config.toml
n_head = 4
n_kv_head = 4
vocab_size = 8192
activation = "tanh_gelu"
norm_eps = 1e-05
qk_norm = true
bias = "all"
init = "normal"
init_std_down = 0.0
optimizer = "adamw"
lr_mult_qkv = 0.7
warmup_steps = 235
seq_len = 512
train_tokens = 285400000
MLP neurons of a small language model. Each row is named by its layer, matrix (up: input weights) and neuron, and shows model dimensions 144-271. Each number is 500 + 50 x the weight over its row's rms, rounded and kept within 0 to 999. Numbers have three digits each.
Before each neuron's rows, "fires after" lists the tokens most often just before its 100 highest values on Wikipedia text that the model never trained on. A number after a token or word is its count.

fires after: " Mad" 25, " the" 25
L7.up894:540510509479455533572435522510532504407456514522582506513477543456533472477538453531511502591469463481445517438466491433573539501509580503459493517488447499525568529494490554570492463454403450469545484514461505586529438478537612590459475450519581477446446554590422539559463454549442429484506573473453491520514521686504429513376466554497551555528490491537589472509606553437442450437439

fires after: " U" 20, "S" 18, " World" 9, " Port" 5
L3.up931:529536459461476518460480513582503512508500531493480528506533537477565453511484513568523438506535481576562497524538469467504451534593437445516423438462435436415522445431459541501531460357479465583484502451508533537430518452481519561522447462541468509433569553522463564514521457477513556504536459462483526541505534450520447533441569542544589477485595618473531488565452388532487415455490

fires after: "," 33, "In" 7, " in" 6, " July" 5, " November" 5, " In" 5
L7.up945:476474559503447513491435532510530501546506523398463424544465564603601520500449476573486509533460536578460575453503391466432491487554487532543528468395416506481530523557501515527552525543524437564428450503428464499452482500424580523508513414599513456530460558579422454504622481539403492512446484485547504504482603510530462440557511496551423415538433449528457531545538349485443565474479

fires after: "=" 79, "\n" 5
L7.up685:512525554531463504589415480520498522470384565539530469500586493448471445421474512426453421455502453584481486482528459413582407492537393408530492495479466460542450580564466496584579496488411400551529451469466539442431488517496597598459530425481473400506417582564486515461494508520545491507535426481518520499518539509487442538483486539507572592478540524473483559489510499510436479431407

fires after: "=" 44, " season" 6, " the" 5, " well" 4
L4.up129:509540526479563449457533562485567569404485540463506497587474520523495537374548511516533485476480559594452453537495395460463504475473433455433471472467513443501528545492478559510515366597475477600530463523366547592522428472491519469516490431452452465552457432552384449522649501412514479557483431478515551514475465409493439515460542496515521538473491495493507524488490508501497533496465

fires after: " −" 14, "–" 13, " (" 9, "−" 8, " +" 8, "-" 7
L7.up548:454489528379471545561477447494566443395391447455527556567542516522522515461408516413456505470526524473506480519502560474459474531503499441516544532520573590379454553480581564587440528509470510493372484509578530512485512518517555499504461482353532450558507384512572531532475479447570490504520553570491515464510510516443437510444417544528525550574474504409524498495598543473431583507485

fires after: "'" 88, " (" 5, "’" 5
L7.up846:530526584470399482564470507549510473490542507468475371552446476521493401493481494537491439480466518416489598398553473422602470543475486532537499569574403483545478375435410533471512470461543484563545551507528426484488531510550501510512510373432558515453393508536483491484615523452465474555501468468473513533476507480606552599377488599444506455507574551471606543568526516453457497542507

fires after: " |" 50, "|" 16
L2.up887:432498590413449539521478555440578485381469565480514484533480534611478565455530535424505448548617537568512456509432466508496502489470526465541476544514556552522491513487488542521428526441465475512495369466468481543517420443511428422479493536457534473533494598478551456582633441495553506564675504495501518463500499495568634477418512523494402512521519484563537489417540552583452476525574

fires after: "\n\n" 41, "=" 20, "-" 10, " career" 4
L4.up67:562505577430481510493454497555497575469521502451544442469461412632551444516467489494420470549489533509453512473504458407579479575428525543557575587476551385584488549444545666486522532522470517557439502465378561506492466489533525495583492447447477467580434445610520445510562543487518566474578526544498561490519528511554431487521519491493379528497489503510503541612529494576435573509527

fires after: " was" 20, " is" 20, "," 17, " are" 8, " in" 6
L7.up1201:487489492534452571542395566575587392428514508526541507445466499484615498421513495525469498521551395584576420548470593458479375533517487410477539547566492513509478498488494468458452506491333506539406487438444515549472535420452464527520527466485504489545504544443466460624500472566562458460591498410419514456500494595503579513473393450521440563472478493431529518522500516463476423484533

fires after: "=" 64, "." 36
L7.up1221:522534521472534506571480510486595484515455489530517567417456534531517482504479523528524500456480505493521542574477449477583399460452482530539545536551477425527457507504515495428507429334443455628491508537501499511540470524480512546466614458487498534571355523521491526435583419487465454531490456532455502450535482429582496528511477509508480530468446555520492518500451461502423545542477

fires after: " |" 37, "." 22, "|" 14, " Votes" 9, "\n" 5
L7.up825:452501474505499510523475587516550457503489472619474505606474508425543552482479530510495418421535478528429522458406475370518396507458591468449502460489447529479557532522460557512518471462456465596492525516570440601516505459547458452511529465551462538516371556480555446452532479564504522509519585543487533404436389515554554436522442505485518390576531402481436449417475530511409567465547

fires after: "." 99
L7.up342:350516534518488595593506517476466463553467498562546492424600472513613484510431499464410470498517485475406543524517523465638472505462459527498576478514450461482512523478508528521472479458531446490522531441514434477471521507444525578557544446522525453540402594478565484394499403540387511525455490556471476431571472445548515532453517545535546485520485511523412540489458447560424483401505

fires after: "-" 17, " un" 12, " for" 9, " under" 7, " as" 7
L7.up583:554496530530446500637544457554508501511522458503462583515540496567500508587489570442448477435593496529487527492554504449409381476538441432485490600647522515459475508448482509434433474486467516515597526449422554542469524474378558486475538420499481465444531520459476533475574494464586372473486455504478520430531516471544564520427481455468477513528538528518573531523567520493381490476433

fires after: " F" 21, " St" 17, " Dr" 7, " bo" 4, " Rev" 4
L7.up769:503525529435429573485417557390563417423528515549549519477452482455475551418499431549483608560519450571519522507532395501558499604526503436574455448498432548492513565495502486606561497445446560569515382470494462456515524541617445571461497472503474522375427389518525410454570504423464470544473526583432499548472518549455459458438502561421548505493513463414513560506480537400450554531439

fires after: " 2" 29, " 1" 14, " 0" 12, " 3" 6, "," 6, " 14" 6
L7.up426:453530514518492551529475539520581394450474552407542556588515563435464528397419467516484468502484437527539500458505447389453477490495470447483494572554533544502495494513400571578429469525427463520454480532556498567504452553499462473484493459388559463523535504522621475599410547623440456438501463437484507561471571508539594493497448522442553451512459400633557498480569538478523534498468

fires after: " In" 19, " was" 18, " in" 12, " were" 5, "In" 4
L7.up772:497502540563474567470520606446566376399459530536474470508482499506541495496406543490491468508459435490440506504494429595537417513420442542537607582568439537554574540421458479525545495439434484510539492512456442536516444470372531504535468428530511574522485493390624481480475451490485502528408540527471490485530505534550502477496497502586457523493492420501448572508523499407480460410544

fires after: "\n\n" 46, "\n" 31, "  " 13, "-" 7
L2.up355:503603501448444460540455521466449495469538541501462465489497533441530443499499489545501534479455576486508514515470395484501442534491430496581560556605515452414489412532510454465534531564469436604517511511540527478442462497500521548542594460600571442538425443544482466549532536477497533509517492400362524503527511463466553562519507478442488571467518542471470560551458429578492484452497

fires after: "-" 32, " a" 14, " was" 9, " \"" 7, "–" 4
L7.up1235:500507524561448530637460495473519465519527536522498481522571490597467461467432498501444521454519505448561462516419419455422483489449464517474519488517470578459436451476481463548510434452530474539496585555626520585463553478510509504515559491481571469569503531567468513520566414541509564516468477528491371499456479514513520544477460440500574504539471528439565513498566547564391430514552

fires after: "," 25, "|" 21, "ed" 6
L7.up873:488560507512500543516479535528507564472496484415526511446451541419577539542537530565495494481447454540457530471470494415497480407467493548437532546571385546529383534478476475474494432436473472519463505442549535578489519507569454516533454517360530491502386458523507418578530451531410554521499569565440477430484500515546601520501521523495512527470544409471472418501506452607559491509488

fires after: " |" 39, ";" 6, " Sp" 5
L2.up184:478547518422462538567412640400507485509510503487502507505395449445497564508502511428510441568529449503460502575529468462467505382435426412405442543552466538521552473483501498556530471534336463530485510474530417477470487382557502454537438500532540472491446515486517479484569462468539474487547528480424470539511580538519566470461498561482478508499485486446514529488481524565517462524448

fires after: "-" 85, "%" 6
L7.up336:528523463513569512416536558500424551549559562443505504434451545508481533450398471446526424447497474633526548435467425606485527591455387438579505510486401469530527487427478526579484496544493521620393530485615507507546433520485512529471536520487553510533527506547448489510499442457536469464479556446469514463544610422458442434466534486473557504502427550550544444513498460545519533430472

fires after: " |" 24, "-" 16, ";" 13, " Time" 4, ":" 4
L4.up524:396549520466584483480472489472553557559459475387525447463517467533561506518462416495466460536461425418441467475411546545513496494600523577449477532444467502512431485448491585526488484550503461577577595533401545488444399432463538488590486547504511460502490408543465478536486428495497394490478491505431592464552479507565617474434555486516618458560576545505560508564520400507481492506409

fires after: "." 25, " (" 16, "=" 12, " the" 6, " The" 5
L7.up870:494466500525433624554439459558584474439516553575567492479428472466487446452479519445502493572517491546526502536489468481604375472550481524487451515594509539424449527499541469459552497499531423586542487484524466532395504572487476574520492523394456434521433579465525453417525561482520395535606432451435557514491536504599610552471452468492571435524504427476604654523508522500385439502473

fires after: "\n\n" 21, "\n" 16, "-" 15, " \"" 10, " (" 10, "=" 8
L3.up401:466508516456503537501488554466577494459520532391618454486482546529707506495472476561617500417474554542542512387427568435532551547526475549380520497527552518398480545471490596473557497489334475508499534537542518523551428530513430554511479477409545419480468589573527465623519541486451546513622441426466527484496464523444631527425543550448439536515496566527512453493515494451472478501436

fires after: " |" 48, " died" 5, " born" 5, "Ju" 4
L2.up352:482591539456486499527426532461541485468487551506592516467473461411532527521517477472567430519471500541554572372478491567509482525485369450511489489471504537527498519402514485480486512477434486606541460498462415484480513399519439445472499492497507502502481661466534506531468487458462424422534476500501470437578549517477495440500464475500494496466439475474541610532559451516430472506468

fires after: "," 49, "." 5, " in" 5
L2.up493:461589428506499555516479430550474587496523496410513511584535513482520434465466511464560526474524554546546528496474474495510463507499487545593499544533521501445411358503467498549394368498463433543489460424577511560417473437504499617559622437436536513441521508465516392529494469539476512485490549493545515533489483530487520544472501526501507533450490521494477446525553527522509472483485

fires after: " on" 31, " On" 19, "On" 10, " |" 5, ":" 4
L7.up302:517554499450545503562518442425525496529494447502470516501541515453451486433505506484504504541433499401468484481534520452447464551472529439466507510403417498436400484433574490505492473519560530490456538535479543531471564505518538449640470415455466537582498478546408465527551442466469492526435550462517394573546460447495512476533555483571514552577459459480534464542556508513508390518463

fires after: "'" 30, " the" 29, " The" 14, "The" 7, " his" 4
L7.up936:454488553511432542537514510539582484452463522529448581567452446506548510465426464514472432502493524512512581485429453317500375505593480413529445547474497565525395521505581523525414537361563504567570525493493449537486462501544580589421556449433512441515451560595475459421554496460555483502454480473456465513510505500578575499446416556502514503513522472447450582527524553491471533519551

fires after: "{" 29, "-" 17, " (" 15, " Website" 5, " Geo" 4
L7.up1190:465483588415451535535513489614511448535426483466525528564497462515443460494535613501466435481512406528505613470467599452468451516492406514573560569467482504434453502507517502514527437479439555503465605509566404470544567576516528432512524449467494461400476588561486414446466554533511461365529512473511523522554462516531575521389429497440447567542533578472539455501522474509444579526465

fires after: "'" 58, " the" 8, "\\" 6, "s" 4, " \"" 4, "-" 4
L7.up1037:454437545400407479570477467490531519461406503553481547595497409482408444520513491511452409447563503391518425475434512466561464557467500493480502609544494514560429560486486506524453479460484475492569509524511437435448503530470522529447537516431582510436498593597502517397519508532531410444543474483423497464523513525585600532480509548502486571623513440550526589519606545580511493481539

fires after: "S" 10, "C" 10, " U" 9, "D" 9, " M" 7, " No" 6
L4.up1258:520455511424404503520531462541541468473435502478530474479513475531433549509481475433548543549522543509571498561604580498591494500562557495530576436453496432500472544517624547407511492472550565503507357550471483544516452493484535572521461461488478417361472540449529390412523389452487376478605386479481504480516519393518458540469480557519503460554492546457440495544538480503526483472473

fires after: " =" 30, "-" 27, "=" 5
L7.up889:508445543457477556541526466523403544542531600587618518432486473454519494516485475397430508513516560603486492542519486519483519581445478382519573502549503503580547479489435473616546497504486501552508494413494459485528453460526542446476562466446496479510549469493536534521485563522514530529416554585503557432534536513543478463400518419462412537532429497596509494482514525592516484438475

fires after: "," 44, "-" 14, ")" 5
L7.up788:491475463522427433621491556497442534514460506489444497582501497558581426472450526503458428519421416544474510466470492466472444547523456425520660646498450432509502469422586531497469410437489487537547552526508406494498466532478513511407538444499585425615544508463584467467518508518461493415495578552509523405484487505501640483416555453479403534513507556493535501449586451494421521428428

fires after: "." 32, "," 9, ")" 7, " national" 4, " football" 4, " who" 4
L4.up791:509491445367496464508515528454495554528422507536620494448460466565575444449523570567473470534550517467395580456535523465497388568617491458483516538469463511432475458462473524545498512348475521525512499567494419528504382497474491531518424538479461377581404535550458442453542447591531530517569507413530529557516613476479600493393610476477550494499565531484551483544504432498443474417514

fires after: "-" 19, " (" 12, "\n" 12, "|" 7, " grand" 4
L2.up926:482529536539482580440522457558477560528518483466471491505476583393519472530505589517485445521481509465458556563473530568500547588520456511608443631538532462493481449421455497475497461567498484516494504447476470471561360515465507524539542478517554546407498459520517499552575534521569499390422529456488544371541529619509556462506544549528452506463426611541397447589586507431535448406450

fires after: "-" 31, " (" 21, " un" 9, " \"" 6, "\n\n" 5, "\\" 5
L7.up468:521481506472399517647486457466573534579461534405520454570452558430554506521409558528466399500590530447487487481387489449465479434488494446447503632553434512485540545498510422534405436489384385473547576475542419558551548512476555437506531508520507501566481417484504534453571554517449507457524565571474505431513471500507522557484475534479487518554456445509583560529547460559463513464419

fires after: "," 34, " (" 18, "'" 17, "\n\n" 8, "\n" 7, " \"" 5
L7.up454:484530542450446581647479480499521470549388581480474462527507515531465562446494463506450416482524527509505481458545513486462455552424501523541560589576460391494445490472525430490537469487484460555526502447544384548488503508467503565549510422476475460534492573637489432443549488507510563457551492504432565508544485380346525536487411568563468503524505561472544548476567560482381524511562

fires after: "\n\n" 22, "-" 21, "|" 14, "\n" 10, "=" 4
L7.up224:455553503486538476440546444535505480508554418527471547530407461446549441420567512462542459547550528493505449525440480477447512520550496462416409526504503524565468535481542537526527492498441513480462490484409487519535545499525510524479574540472463442663512586585487472505572581433466542474478438545503420425536614561532490540484464514513563474533491504458491456515497503496443482521500

fires after: "=" 53, "\n\n" 10, " career" 8, "\n" 4
L3.up17:388518526476525536502514495350517594522460502504516525511483508577543404482515576486451557362421498481545488456576486431487473602453451465542485484495461436474467541500450522458456522489497542589524428483409611531464513372427517486542473505474609455562467471642410540470485528545441492629552458514415552582480566444463525521465522503407476476473519509454498521594564453514485559576465

fires after: "." 45, "," 13, " when" 7, " and" 5, " that" 4
L7.up503:476540475485451489475430567536594468444438467526410525498501533534600426543470536489460436535525436452447460453463464512509456421478472536551572560511453526369475480524509493493550476479419467593426552459532429488525443529487513502503596494597497477529374538548484471465536445601503571489468534497436456427505545429567581595439524530494462535460515483476432529464560488486369407424476

fires after: " in" 33, "s" 12, "In" 7, " In" 5
L7.up1230:489492550526489462454464611436463490491519532443450474495509431435444463555427499538567555524486468399510578453541408494480458485529371549560543495526490439449531461526534589602435467522555465555488464545501505463359429564439554553474527489539497513458495570446511495529467570483450451558455449383502554499535571410541574597502539410560489512517522481402500486457483508405503498511533

fires after: " St" 12, " F" 12, " No" 11, "S" 8, "D" 7, " D" 7
L7.up109:474422616434487476525429448421567488425517502494548535549497440461516470526582517526626457486536568491484498458503455444571478564608522511470424480442447490476589495475413525572491490365531511501423405572414468506518491559569522440565486465518517493496486456628498482641463450500481542459533382533508472493511555470496592443473545481389568532519464502392528504518431501461517523501452

fires after: "-" 46, "\n" 11, " (" 8, " \"" 6
L7.up115:520499539499468515546487488473464538552521437457529577457454488523477446423525571475425496432575558493551457484544511391565498598485481473528518517537482372382452432473472572454408477499411436514516614455461533556439519465481585488520518434496638429515495516548464547587485523495456489468518462495396506463466545548457573580448517572428566511558525518567595562550619508657429438486487

fires after: " |" 34, "\n" 33, "|" 16, "=" 10
L7.up1036:454470498570398518576494553602497449524478435454472522553538473541488577527552580489443407445600568474491513484423459447474390396459534520565508521527456536521452574487583550480479559386433432554491496471551478597489554474510528546440553480472558468545462504548463484520577447482489487509543462494451510498461439464522560487383526504496463467501571506462443529469502528516400466493485

fires after: "-" 24, "\n" 20, ":" 6
L4.up1263:490534505532526482529451547540480654492485522430550436524492487512597456529507479540492447573498439475452548510402537505525488526579449555563479543530488559458379485470490578525521504475439452467544564382444539457383441450462558508580537450513548470503441472600514478573567471511491587471464419512447548488509653475561501534448574490489513441484522543522488470565489357502437453440462

fires after: "|" 53, "-" 4
L7.up200:509583494374467490478530480475499597477469437442534560466482518464540533468540523414451505508511517421422419542463484554473535567531565452485501531472501452491553462501579561531410468524478495510557432518434489542609493480463518393589532497456609423458491580510501476551545420460501566472469449555478463476537442499577550552436627619486432553528537473602497496561499390550444559567511

fires after: "\n" 66, "." 9, "|" 8, "\n\n" 4
L7.up864:390532521523449566586445500543595385559433476553495555420401542489517487506433522414506500488552458533458564478411477528485378462549531592488426559535468503507458523538463530538527505414456438584483454500467479493493494510523482586460552488540517462571350480539495519489526510543486496521503394454435468517495544524561623537476508446496472380529518512499404536481505495516448555490520

fires after: "." 22, "=" 15, "\n" 11, " \"" 10, "\n\n" 10, " (" 9
L7.up554:479479466403525568601505616423509526444487495552516558446430520523522467524503447489530420442546545557398563485483459442484487486493500499447493481536448499591480547523435494540449497516599496478523497391602587510375460517472504456494488464517455393529394454673448443483564526605435480569481519488481454469555493437430520533536513592504563452501555500523488520448585454514460573468455

fires after: "'" 16, " the" 12, "  " 12, " I" 6, "I" 5, " 3" 5
L7.up150:432552592555408481514487498531449488534550529482517496487588454443453406477484454486498470499497523470571493515480416412586457619574481453519442477477531530491478523457542502488406468516557499483509472518430465565421528489522594530597554489442531472495485595657519505498471436519522371451415463493504466519477575485488482605401497445405596507611525536516498524521578527541493529552468

fires after: "." 21, "  " 16, " (" 11, "-" 11, "," 9, "\n" 8
L2.up180:550601518530507448622464495476580476473512537454446534508434541448507534397464490429456453440525505536492331449493450457437482533508399459436477524499509479505521499580515588487519509514430439625457538541475498538478507523518498462473541470536461510609444539575474483504544473573439525498473472515455469511510486565421525477371514545532522556550519596438517532479429469478448446541477

fires after: "-" 50, "|" 44
L7.up817:506519491450532503469503576505527543544582562492540446525489542525489512530492473543509509573485537506563454490460452532471499509553590546562514513480466511530424441531522561538366543449464468518562476522396562629579467373536520434428528520449498482500544493529480516584570457462441462452435528555472513437507431518513531557501556474496423480515465475486432469537450411558430477507412

fires after: "," 28, "." 28, " where" 8
L2.up748:485548482478543517441521491536534503482492506480502523477453534559529395519429519562496435520408486503473561456447495499454466543518401494501601469482564484475464459410463592483494517476519528577498533526482548509481456520475506553494479571486427385530479484518457506419531456492487481556490469360393414552541532349426423436516546494447517420539528566411532496571539419549501489498418

fires after: " New" 30, " the" 7, " United" 7, " Los" 6, " York" 5, " San" 4
L7.up387:531421516503557489531441471472471502471467526423506557435515444410477469470524590483401425555455442548485452579508536516534517543559555496450479465481506422466412435461510499554505481433503553508494552577485499476497405479461529546488518512544540530501475447521412457596501439520501528426435448533426481548492575499566657506456638542472514509596557492514537513488530431524506406486423

fires after: "-" 46, "–" 14
L7.up1097:508493524449435432523456526465547413490479503508439537577585535512473564471502502522451465439445541483548493463514509507407482566463538406502517525407564536450457427496484505618508419521533471602543493547552527473464437477561574482521512481520613416493550507613552526459488446574457503448468463513479480500491460494480502426311516528503536570480484469515506495520572468472495508443451

fires after: "{" 21, "-" 17, " (" 14, "/" 9, "−" 5
L7.up103:511502499418493414560471558521514415520411486571439533513474480586591518471453533469513491390509476491590522562481497496396452569496551448440497598484442520427546511397465499542482412384462519531497542586532405522508536511454508489489528496495479549407526530573567556534494480419508496437571532531431406515500512453481578461505511557517488397611583559489530473475506406507481484484544

fires after: " No" 21, " E" 10, " F" 6, " McK" 6, " U" 5, "S" 5
L2.up38:472482556465479527584456466451580480474458623421467541426506438422509535470553539444549516452426558501447431524568468507575508524472523457504562469512439487475514587549496540454488550417426488571477496409428484480486493466547574548538521460447510484400535516475409378544500445351530435531501514555445464409532650513537563514522407511520526566541495488473435482521549610501434571453401

fires after: " on" 24, " in" 12, ":" 8, "On" 6, " the" 5, "In" 4
L7.up117:513514485499527469472504478493550473490461482420561403436517443468416493462527529487566552438488495493421437445593477448451436582510465507529537494497482423422429536546502453459497463489491498504583353519457534537470494452458552498532470502477492503457454547401485477469503457493488429507502550492530545483497667551611477537536484545514465368574498432441512496514516397544522527472517

fires after: " U" 20, "S" 17, " New" 13, " United" 5, " Id" 4
L2.up366:480485481466544478469422480438568566446474472529498461440500466470509462503493550556499521563477500554499505502584506572528508568536419491465551498450462477568539509497470614452498415339496476572440484497393562526462408542479437441500509468517497444558409546486452474521461607414506434509484424522476452577500531340557501539512557580495444477540456581438631502480584423525505463513501

fires after: "\n\n" 47, "\n" 19, "." 8, ")" 4
L7.up989:497475452533546614533416500499523442505510451433510521499542525497504464522412459491564528556514471527468571500495556515539383499496486507515498563544432460489465545485468515512550508451505442515532610549511458488496572541446489545502497485571518438536372543500554389461618395530376484574500408521459491538509509453500492475523529459525429468472455582486478548522504407523428456446476

fires after: "|" 22, "-" 13, " (" 9, " Candidate" 8
L7.up530:427514530491517439570526554410523488572523491504513552541460511453609638477514528479505513419553546628537455491445471495503498585487611391495455557507513592478415470542537510573433542434427504526504529460377570650542495474438533468477455548516517412488506483622557527549532509477512512481510495436481517454539481564434556519396450487537588489505583505491493518472464473560458420442455

fires after: " |" 31, "=" 23, "|" 16, ")" 5
L2.up420:582504411491566571408514496457510552475456485559477531495499514528420555512490525396477499462502561591488492537459511521538517536581479462480539531487468414520487371452506503592453506527489476551504469466547551478443426541486468490444538494442438503522465489441500481548466380451334422558576534505386461472532577436447494477491586486486454502498509532499535474511454434526522532392515

fires after: " a" 21, " the" 16, "-" 11, " an" 5, "'" 5
L7.up542:528490552468422567513491516465557540452542481558530499499421471500496451470530491410443472530430544565481469559419517445454499573522520517586426509539526556499525501457461516534463552449503461466515467653493511474493449644452427577473543481426531482435428565621473521504538408473442496391434536475492410528509483546516520553417482559491552531570468470487554489508474420505508438480481

fires after: " one" 23, "," 18, " some" 6, " As" 4, " as" 4, " known" 4
L7.up720:530577440530424554562485539482576441569491514513485487455400544475551491399560535505490423438535533424426503603456510478481435442463478413482567525523446455429434458494509510467596570409413419583521519436551435629564538448490482539552498486453476519430488464599503446519613525491540505487517436563398562422506558551515467593508484525450467438562464520572473525478591483543436494477486

fires after: "=" 88, " St" 6
L7.up408:567529555449439501467461488418588585448469518473541559438456515475444469465470544431417520442617520579431462538470446500503498440570514388456460425488441493556470519542511497551497469493444551508453508522483459507432480613526518527456541380517515441447423431498439515522476476488492473426448422443555476476450458466540514609439468559513550504492463465474436530459544392503427529539502

fires after: "," 42, "-" 5, " (" 5, " –" 4
L7.up295:552469475500405534536489555461462366530437544409633532434416538572555487567453500525498365465586478463418638480487476556510495503483560437478648630576475474538428505463560465510548437431422480500496567462495444544458519523512501563461495484521443487415554482491505514510630495471527482458499485515526428450545515536539457489575394538548460430481465486534466567455500464519463502469484

fires after: "-" 27, " a" 12, " •" 10, "|" 5, " Ph" 4
L7.up703:472452526506524395497498468483491471465547506380587446504497424524473560479564405601520505519520499507545468477527534479517457488501545457450537534474565485396434447459475460504527536406572534522478492628574545542441475489532482465499443503401525469524559523587544498483569452530419518533479539492428460430521480573527447511410517510487564506571463499425515567621555477422448487479434

fires after: "\n\n" 30, "=" 16, "\n" 10, "-" 4
L4.up823:531518510521535531485464587440607496494498458490495436489461485490437426435549528440406565521447574484505487554574461533467479444514458431471495430358457458547544431473454536577471491454470492612514481477452521444426533553498621567560599516505493460481433492518482506495580464525475507494524401501492492524520504578487507497364536458493488513527548450513456577490579421520459541576465

fires after: " 2" 27, " 4" 20, " 1" 9, " |" 8, "4" 4
L7.up65:422520560494524475476468470452601387485439529511536479554489440469480573476481519449387450503619536534482462527522491420481485482514477480484479460500504550398501479426504501611393452488418438497455477534388434548513529452480541540576473480473537431471411479456476521534506540577501473444519447489530517524479510529615502392499544610424511604558544472421441501489595535503437517540471

fires after: " (" 30, "-" 29
L7.up1035:488513523485419477522499428534570493487463417439590510467494492523507475480490601432516508516544484475498432587467582565554480466541516540460548596495546374513510462479587445442507472452453501510533553515537436517506435554490502500512521606399555453556449553476505613520373525490586508467590493548469518478539520537561510539488524493540466503532503510522462535518520506570446492484443

fires after: " |" 86, "|" 10
L3.up470:484554419502488574494515518565546544369523512448508417503537490494459353396556503416476579491485562605544480447464573466527561568561477511487664517580595433543525482434519563566449452549478464612516463536489507468494408553449511529503470447385498473495510497462491471561522524449447462506556523525459504400569550485457454448524548507472434466552437504521519481598422455522527544489512

fires after: "=" 46, "\n\n" 30, " =" 7
L2.up906:471590457421596569470489499436605581489467419511519492510486569497439449521560521469582495469544557481515468451488449434523447502544459504499430478505538479515486434510482431442478574464523475653509441493351534484489505482449453492548540433531594451503475416532418492510454511398449528471505448531369502464468493521520493529428534596372417549463483564490486524525528488531506483550528

fires after: " 2" 15, " as" 12, " –" 12, " a" 10, " was" 7, "," 5
L7.up619:492504517510460508536437522573543455490445533531533506510463513485541502512494465485501534525454487453522429478564438453559424501493526497561505524568407490446486502483451555492524553475473461588534564449542562557463533505567544515527567502425476544439504528538460429500521426522566538573551542520406535476540502608492548525455468512503499482534465418473477531425600463484391430482519

fires after: "=" 67, "." 6
L7.up797:526477553505444473514506504489506510445455482553546539466471478495408415482576542498504620467432507469380453510443405444600523569544408546486453441549447419401484487580508528538485514492515515540563467467540464504530485497459534614540484453486527400389384491533381507475533524528462485522431424400513555535502555468391539578454539575461556431530606477503490515510507534526534509531489

fires after: " |" 27, " Total" 12, " Density" 6, " Elevation" 4, ";" 4, ":" 4
L2.up911:494510540432538530528425442465626459544511517557520421434513539483465499512474511392519550650497444537426496473475460407516533570525449493463585535452561487493552531533444529456510506582511453598512525497488469456487524470519398507557508562558445480574406515592473449515560542592492483515518545519457496496529551473506597475493603543544412548574492568502565463554532436457494516502416

fires after: "," 35, "." 21
L7.up649:541482507443511633493518554471417450480451564417525539441477504567570460552485424542538427490386446431459570447569516498522482606518527577520511609472478474469550520542517518488535548527545506529518503449491502485497503611536538584495510524582488433503455538618489493446606469547441545547504525595508536483558444423406437475541461539503394505495467557474457524530528494419493584489431

fires after: "-" 76, "|" 16
L7.up576:417502638477433516540539539533548463541525505491529386535452469571504506534525533411406507453552511467560504464532526449486468552546519440490506659502543427458435387544485403432472460558474485529517444506494552543496519539467513435475483478452512425500433547484433520488547526475579419528476509503507558453545546502548545587543573510478500564564551499519544529485493464536435463542484

fires after: " 0" 27, "-" 13, "," 10, "^" 8, "'" 5, "–" 5
L7.up37:494507497474408496492480501518534474530530582397597562464412494524483464456482464516464474540430535606493421465531415546474479501387512415466566606524409448567506573446466494581502462489493457489604483478556415466468458543490495447531493458409533477404574442519562498493562477500466474481475451566407458552509550527542425479552473502488412480592412498465532495578620462572519516527549

fires after: " |" 40, " (" 11, "|" 8, "." 4
L2.up329:502566521380390535583527480483559512473534550537484477535441452453426526471444573464533447646514546571534448498485548475500539533540494469429509499575525595416522474413518503429557421405480540518513479501545413539412490478478441482476449520511519530495530522557458468498598413504500508386535505417424527550484466507503611462436581479460466537513474538454541445482557493526456503565467

fires after: " the" 27, "\n\n" 18, " \"" 7, "," 6, " The" 6, "The" 4
L7.up1276:487439508488460510574436555552488505517482474497529634516495439530526544470501422455441446386497567551537561421584446369501451496433528538447506510541456503437384478437481549573469484446422513547482437511503409553552502415613549642570567544482544445460455554522491481476533526491550467556507484509500463528514542531573518448335525444452491499514535472431429516560491587467459448424495